{
  "n_kv_head": 2,
  "vocab_size": 4096,
  "positions": "rope",
  "qk_norm": false,
  "optimizer": "muon",
  "batch_tokens": 32768,
  "seq_len": 256
}
MLP neurons of a small language model. Each row is named by its layer, matrix (gate and up: input weights; down: output weights) and neuron, and shows model dimensions 48-111. Each number is 50 + 10 x the weight over its row's rms, rounded and kept within 0 to 99. A neuron's up and down rows have the sign that makes its largest values positive.
After each neuron's rows, "fires on" lists the tokens most often at its 100 highest values on Wikipedia text that the model never trained on.

L7.gate377:37 65 17 45 58 46 55 44 57 43 57 30 51 34 58 27 59 44 63 34 46 53 52 45 50 69 58 38 49 42 64 54 39 59 46 47 70 57 63 57 37 47 38 53 45 60 49 38 31 69 53 57 63 63 51 52 55 42 41 46 45 31 36 61
L7.up377:52 56 35 37 52 44 47 33 50 47 52 47 59 66 61 44 44 58 51 59 47 57 46 62 52 40 59 40 53 42 43 44 58 38 56 21 58 45 71 41 41 32 47 45 40 61 53 45 65 60 48 61 65 47 66 58 34 58 39 45 39 48 43 47
L7.down377:52 56 30 52 65 54 40 29 50 37 46 50 56 56 60 27 50 43 63 48 37 52 49 47 51 67 51 44 51 43 72 42 43 66 45 60 42 37 68 56 38 58 42 52 55 39 54 46 43 50 42 51 52 47 41 32 60 58 53 53 39 61 45 33
fires on: " inter", " ra", "air", "'", "el", "ce"

L6.gate52:52 52 53 56 58 34 52 38 70 66 53 51 43 53 48 54 51 45 40 41 39 54 54 57 44 66 41 60 52 39 38 34 67 64 46 44 61 61 53 41 37 43 68 52 74 66 41 57 62 48 51 35 49 59 45 54 49 53 44 35 39 53 43 45
L6.up52:68 51 64 49 52 62 42 56 44 67 56 56 57 38 53 49 52 55 63 57 41 32 64 71 66 61 65 51 40 38 40 57 34 53 42 47 60 48 49 46 54 52 51 51 46 43 56 66 46 60 41 50 46 55 48 32 65 59 42 41 25 50 43 69
L6.down52:34 51 81 44 34 46 46 60 44 45 51 42 62 55 66 49 54 60 59 55 55 43 45 43 33 45 50 32 45 54 42 57 48 50 34 44 56 60 64 47 48 42 46 49 44 48 58 61 52 55 39 62 50 35 57 48 43 58 54 46 54 40 58 56
fires on: "ed", "ated", "ous", "ted", "ing"

L5.gate627:48 55 48 48 48 53 49 68 48 52 46 54 41 64 38 56 46 55 44 47 47 50 39 57 41 55 49 64 52 48 61 55 37 57 61 41 69 58 36 44 38 70 43 65 60 37 36 66 47 73 25 39 52 38 49 38 53 44 40 47 58 45 37 47
L5.up627:65 60 40 54 59 48 73 60 46 41 64 47 42 43 44 59 53 43 42 57 36 50 46 62 41 30 59 52 46 42 48 44 70 43 63 51 44 57 38 53 29 57 74 34 43 58 56 69 56 47 46 51 40 38 43 49 58 32 54 42 50 54 37 41
L5.down627:52 49 43 51 42 72 45 51 40 71 52 56 62 54 49 44 47 58 37 44 55 51 48 46 58 57 48 44 56 65 42 65 25 60 27 65 40 46 56 25 64 44 68 52 59 55 68 58 49 53 71 42 48 56 49 36 47 53 43 51 40 61 58 52
fires on: " it", " a", " It", "6", "ential", ","

L7.gate606:45 64 55 27 48 60 57 52 48 45 40 56 46 42 55 52 35 32 41 38 36 58 54 58 51 32 48 34 66 54 50 69 55 49 41 36 40 59 50 52 51 43 32 56 37 45 52 50 32 54 49 38 43 37 75 46 30 65 48 47 42 43 53 66
L7.up606:38 61 53 27 75 43 61 42 50 60 40 48 58 53 37 60 34 57 43 32 50 47 30 43 50 43 61 52 45 47 52 46 61 28 59 61 59 38 45 47 39 56 53 37 52 53 48 51 66 56 54 41 57 50 54 36 41 50 41 55 52 59 45 64
L7.down606:41 35 43 55 60 66 48 52 54 43 44 55 59 53 51 47 40 42 46 52 54 52 55 55 31 40 44 50 56 54 57 44 54 33 42 38 31 58 45 48 33 50 40 56 50 53 52 50 37 32 40 59 51 47 47 49 42 45 39 50 46 46 29 53
fires on: " his", " its", "ous", " died", " her", " original"

L5.gate466:60 48 50 42 57 43 61 60 32 38 54 45 47 39 45 46 55 51 52 48 36 63 46 55 44 45 53 69 45 49 49 35 41 48 49 43 29 62 56 41 60 65 26 39 61 52 37 48 64 58 55 49 42 49 63 47 50 53 47 57 73 52 67 58
L5.up466:49 65 51 45 62 35 49 58 50 51 55 47 51 54 55 39 41 34 43 55 45 44 44 62 51 48 51 25 57 53 52 47 61 45 59 55 59 54 69 37 57 44 45 54 55 45 64 50 60 56 49 60 56 33 59 37 51 53 73 66 50 48 45 39
L5.down466:39 55 47 42 33 40 46 44 44 65 35 59 50 46 44 47 42 41 55 61 52 42 43 38 34 58 56 26 40 50 47 27 36 54 59 55 49 56 40 69 60 56 44 39 46 48 46 41 52 54 43 39 59 38 40 44 70 55 63 53 58 44 64 46
fires on: " |\n\n", "ar", " end", " ", " announced"

L2.gate15:51 40 43 37 62 41 52 44 43 52 50 58 51 52 48 72 46 47 43 50 47 55 56 46 46 45 59 42 58 48 51 59 49 53 49 32 54 63 52 51 52 42 49 56 54 48 53 61 41 54 52 48 40 41 53 21 32 57 56 62 32 43 40 58
L2.up15:39 43 66 52 57 43 47 51 38 50 61 74 46 48 50 68 42 43 68 69 47 56 50 53 46 41 47 35 58 61 51 48 43 49 39 31 58 53 54 59 49 47 59 66 61 50 63 54 36 45 53 58 43 51 70 27 38 45 57 51 44 37 34 56
L2.down15:42 58 36 55 38 57 57 46 44 60 50 65 62 53 47 57 63 45 61 45 41 56 39 51 66 44 57 50 56 56 59 38 53 55 48 35 30 54 45 40 48 48 40 48 60 30 60 65 31 52 59 52 56 48 30 40 51 46 58 47 34 37 27 35
fires on: " Ex", " its", " ass", " his", " new"

L6.gate26:68 49 57 49 57 39 63 35 40 50 34 61 47 53 52 55 36 46 56 55 44 58 45 55 52 60 50 64 51 58 47 46 49 45 30 57 55 59 47 47 49 54 58 51 71 46 56 65 49 64 54 61 38 49 65 45 38 40 61 37 56 61 40 55
L6.up26:46 54 47 58 44 26 42 61 63 38 65 44 51 56 49 56 48 46 49 64 69 48 56 62 42 63 53 55 30 62 56 68 40 60 52 52 56 56 50 56 50 60 45 64 37 45 45 40 40 31 42 62 56 39 58 49 59 58 67 43 58 48 35 64
L6.down26:44 60 52 56 81 49 42 28 54 60 50 41 47 46 42 53 73 52 64 50 44 55 64 37 72 45 45 54 68 57 36 52 50 51 63 45 44 63 59 60 55 56 42 48 57 55 47 35 43 41 61 57 51 45 63 47 35 63 56 41 44 48 53 75
fires on: " of", " in", "-", " and", "ly", "u"

L5.gate145:44 44 45 64 69 51 40 44 60 52 61 28 49 49 78 49 43 41 49 45 54 60 48 57 53 59 36 33 36 40 53 33 60 65 33 51 51 35 57 46 46 54 57 49 46 48 33 52 40 44 43 33 64 32 35 34 47 64 63 39 51 56 48 52
L5.up145:45 46 62 63 51 68 54 56 64 56 46 44 63 54 46 45 50 41 57 40 47 38 43 66 57 59 27 58 66 49 57 53 61 51 48 44 54 52 55 52 43 51 47 39 35 47 49 56 36 63 48 58 46 25 61 49 43 59 41 55 35 46 48 61
L5.down145:71 69 69 37 52 33 66 66 58 52 49 49 42 56 66 26 67 62 57 68 57 57 40 40 49 59 66 48 55 51 47 46 38 50 53 54 56 55 51 57 52 51 42 40 31 58 63 58 49 51 42 65 53 35 39 55 40 48 51 46 45 31 57 56
fires on: " but", "s", "ed", "ing", "a", "ced"

L2.gate455:47 44 48 46 62 50 56 53 56 46 58 44 47 36 52 40 62 55 66 58 31 40 51 54 47 40 57 53 55 44 40 60 57 56 59 43 49 50 48 43 54 74 43 41 64 58 34 39 35 49 66 34 47 46 55 39 58 58 58 56 45 46 53 56
L2.up455:67 52 43 37 35 46 53 39 43 52 69 42 46 58 47 55 49 57 52 53 50 55 56 43 41 46 45 67 56 52 49 52 46 62 68 59 64 37 50 57 46 54 35 38 52 57 36 61 45 51 63 41 66 55 41 42 47 40 41 59 54 51 60 60
L2.down455:47 66 81 44 31 59 50 50 54 63 70 58 49 55 43 48 48 42 51 44 50 42 60 52 48 50 37 48 63 53 42 47 26 62 34 57 50 65 60 26 58 54 49 30 51 47 33 44 56 39 41 40 53 58 45 41 44 43 57 50 52 48 47 52
fires on: "ap", " multip", "rup"

L6.gate233:40 54 42 37 58 43 55 49 57 56 47 57 55 56 52 65 50 52 58 48 55 45 71 59 70 56 49 36 69 39 66 49 46 55 50 38 24 38 42 41 42 25 49 50 53 41 55 56 37 57 71 46 29 58 40 57 52 72 56 46 39 54 49 50
L6.up233:55 61 48 50 47 27 68 46 55 43 49 40 63 50 61 54 65 45 44 54 56 52 72 50 40 53 43 58 52 42 69 63 50 50 52 46 33 37 50 64 63 52 55 44 44 44 56 71 43 53 63 66 48 43 34 64 44 41 40 31 56 53 37 61
L6.down233:46 31 56 59 55 59 31 67 55 50 48 58 59 54 50 42 44 64 53 56 51 52 55 43 39 35 62 50 46 69 58 39 42 48 42 45 72 57 47 30 55 44 66 59 62 49 51 38 46 66 41 44 37 60 40 42 53 41 54 46 53 64 64 57
fires on: ".", "ile"

L6.gate549:38 63 63 44 52 47 48 55 54 56 71 41 59 72 59 74 44 45 57 58 57 56 60 52 56 46 47 57 63 55 32 59 77 42 47 57 61 40 52 41 25 50 57 40 50 51 46 58 38 65 36 49 45 53 44 79 56 61 52 46 55 56 31 62
L6.up549:44 54 48 42 48 47 46 55 49 56 52 49 30 63 58 41 50 47 69 58 50 52 54 73 60 51 36 50 64 39 26 45 54 57 38 57 70 60 50 64 35 46 46 48 44 57 49 40 46 59 48 45 48 45 66 42 51 52 53 57 58 45 37 50
L6.down549:63 56 43 66 69 57 46 44 54 59 58 46 46 44 48 56 57 53 26 35 45 61 42 31 49 49 46 49 52 51 54 59 34 39 47 59 40 50 49 50 67 49 31 53 47 41 42 33 47 61 56 43 52 44 56 42 39 40 55 31 61 29 61 53
fires on: " of", " than", "ter", "-", "re"

L5.gate575:57 55 39 55 60 58 65 52 52 42 50 59 52 45 46 62 59 51 49 47 46 48 50 61 52 60 49 49 47 66 46 52 59 53 51 63 43 54 53 39 51 55 42 63 46 63 41 33 71 52 51 60 42 53 67 48 68 61 33 39 47 43 59 60
L5.up575:44 53 51 57 52 36 44 49 59 55 43 44 44 63 37 68 50 53 48 44 47 40 61 38 26 71 54 51 29 53 39 51 49 50 47 42 56 50 57 50 36 48 52 62 59 52 43 52 30 41 58 57 28 67 75 55 59 49 61 47 58 46 64 52
L5.down575:65 46 45 37 54 36 56 51 50 51 44 73 49 61 39 37 43 55 58 49 62 61 64 47 48 47 39 58 39 53 49 61 27 54 48 38 32 67 47 53 55 69 46 50 46 31 54 76 44 50 46 54 58 28 39 49 49 50 38 46 56 54 66 41
fires on: " time", " year", "0", " ", " years", ","

L2.gate183:35 58 37 31 54 50 51 47 62 57 58 47 59 46 41 69 37 32 48 35 52 56 47 54 49 37 57 46 54 72 41 48 55 28 30 40 46 48 47 55 53 36 49 49 35 47 65 55 65 41 30 62 41 45 44 32 54 67 39 56 48 36 66 70
L2.up183:55 60 36 17 41 31 56 40 62 58 69 40 43 46 43 69 45 31 41 40 50 50 60 54 58 54 62 26 51 54 39 41 48 44 34 34 65 50 44 50 54 37 41 66 56 39 61 60 56 25 39 49 36 50 56 39 41 54 44 42 47 38 54 65
L2.down183:44 47 51 55 56 50 53 47 75 49 45 35 56 40 43 70 52 35 39 38 44 45 55 45 38 56 57 48 62 58 49 49 51 38 26 33 46 54 50 51 53 36 45 35 42 45 66 56 68 32 45 44 50 59 40 44 62 55 46 43 47 40 60 72
fires on: " its", " UTC", " very", " his", " #"

L2.gate191:46 72 31 61 59 49 55 37 58 48 46 57 61 62 48 32 50 49 68 63 36 46 60 39 67 40 61 63 42 63 56 46 39 45 69 46 37 57 44 37 55 49 47 51 54 30 48 70 50 43 45 50 61 51 29 50 60 43 48 46 58 52 23 70
L2.up191:37 64 45 39 20 48 37 60 42 40 56 43 49 44 48 59 58 77 25 42 39 51 48 44 55 45 35 35 55 46 60 45 44 56 59 35 42 50 52 65 47 64 55 59 39 50 40 42 55 36 62 36 48 55 62 53 49 58 42 40 43 30 37 41
L2.down191:39 40 62 43 62 54 46 51 56 42 52 45 71 65 54 73 48 49 45 43 50 55 40 52 29 57 61 47 52 63 70 64 51 30 53 53 57 38 38 36 45 55 67 43 62 26 57 45 44 61 45 51 34 56 58 48 66 43 59 56 52 60 44 48
fires on: "."

L2.gate129:45 60 65 61 70 54 48 41 47 20 41 60 47 61 55 68 61 60 45 54 29 43 65 50 45 54 39 61 57 58 53 45 43 41 48 60 43 57 62 39 30 57 44 65 43 51 39 62 48 40 46 51 45 36 41 54 67 53 44 55 39 60 52 63
L2.up129:49 64 59 59 52 56 64 58 46 48 47 37 58 44 38 40 76 59 46 57 55 45 61 45 49 51 39 43 49 49 49 29 47 57 48 54 63 67 45 50 59 67 54 52 50 37 59 71 36 38 50 44 42 34 39 46 51 56 43 24 60 57 58 53
L2.down129:58 46 41 56 47 45 45 39 60 56 41 48 41 76 72 75 38 48 58 50 56 55 36 59 37 56 46 43 43 50 53 51 54 22 57 31 46 35 76 55 51 40 45 61 43 43 39 46 45 49 40 48 45 56 63 43 66 46 61 64 38 42 43 37
fires on: ":", "-", "\n", "an", "."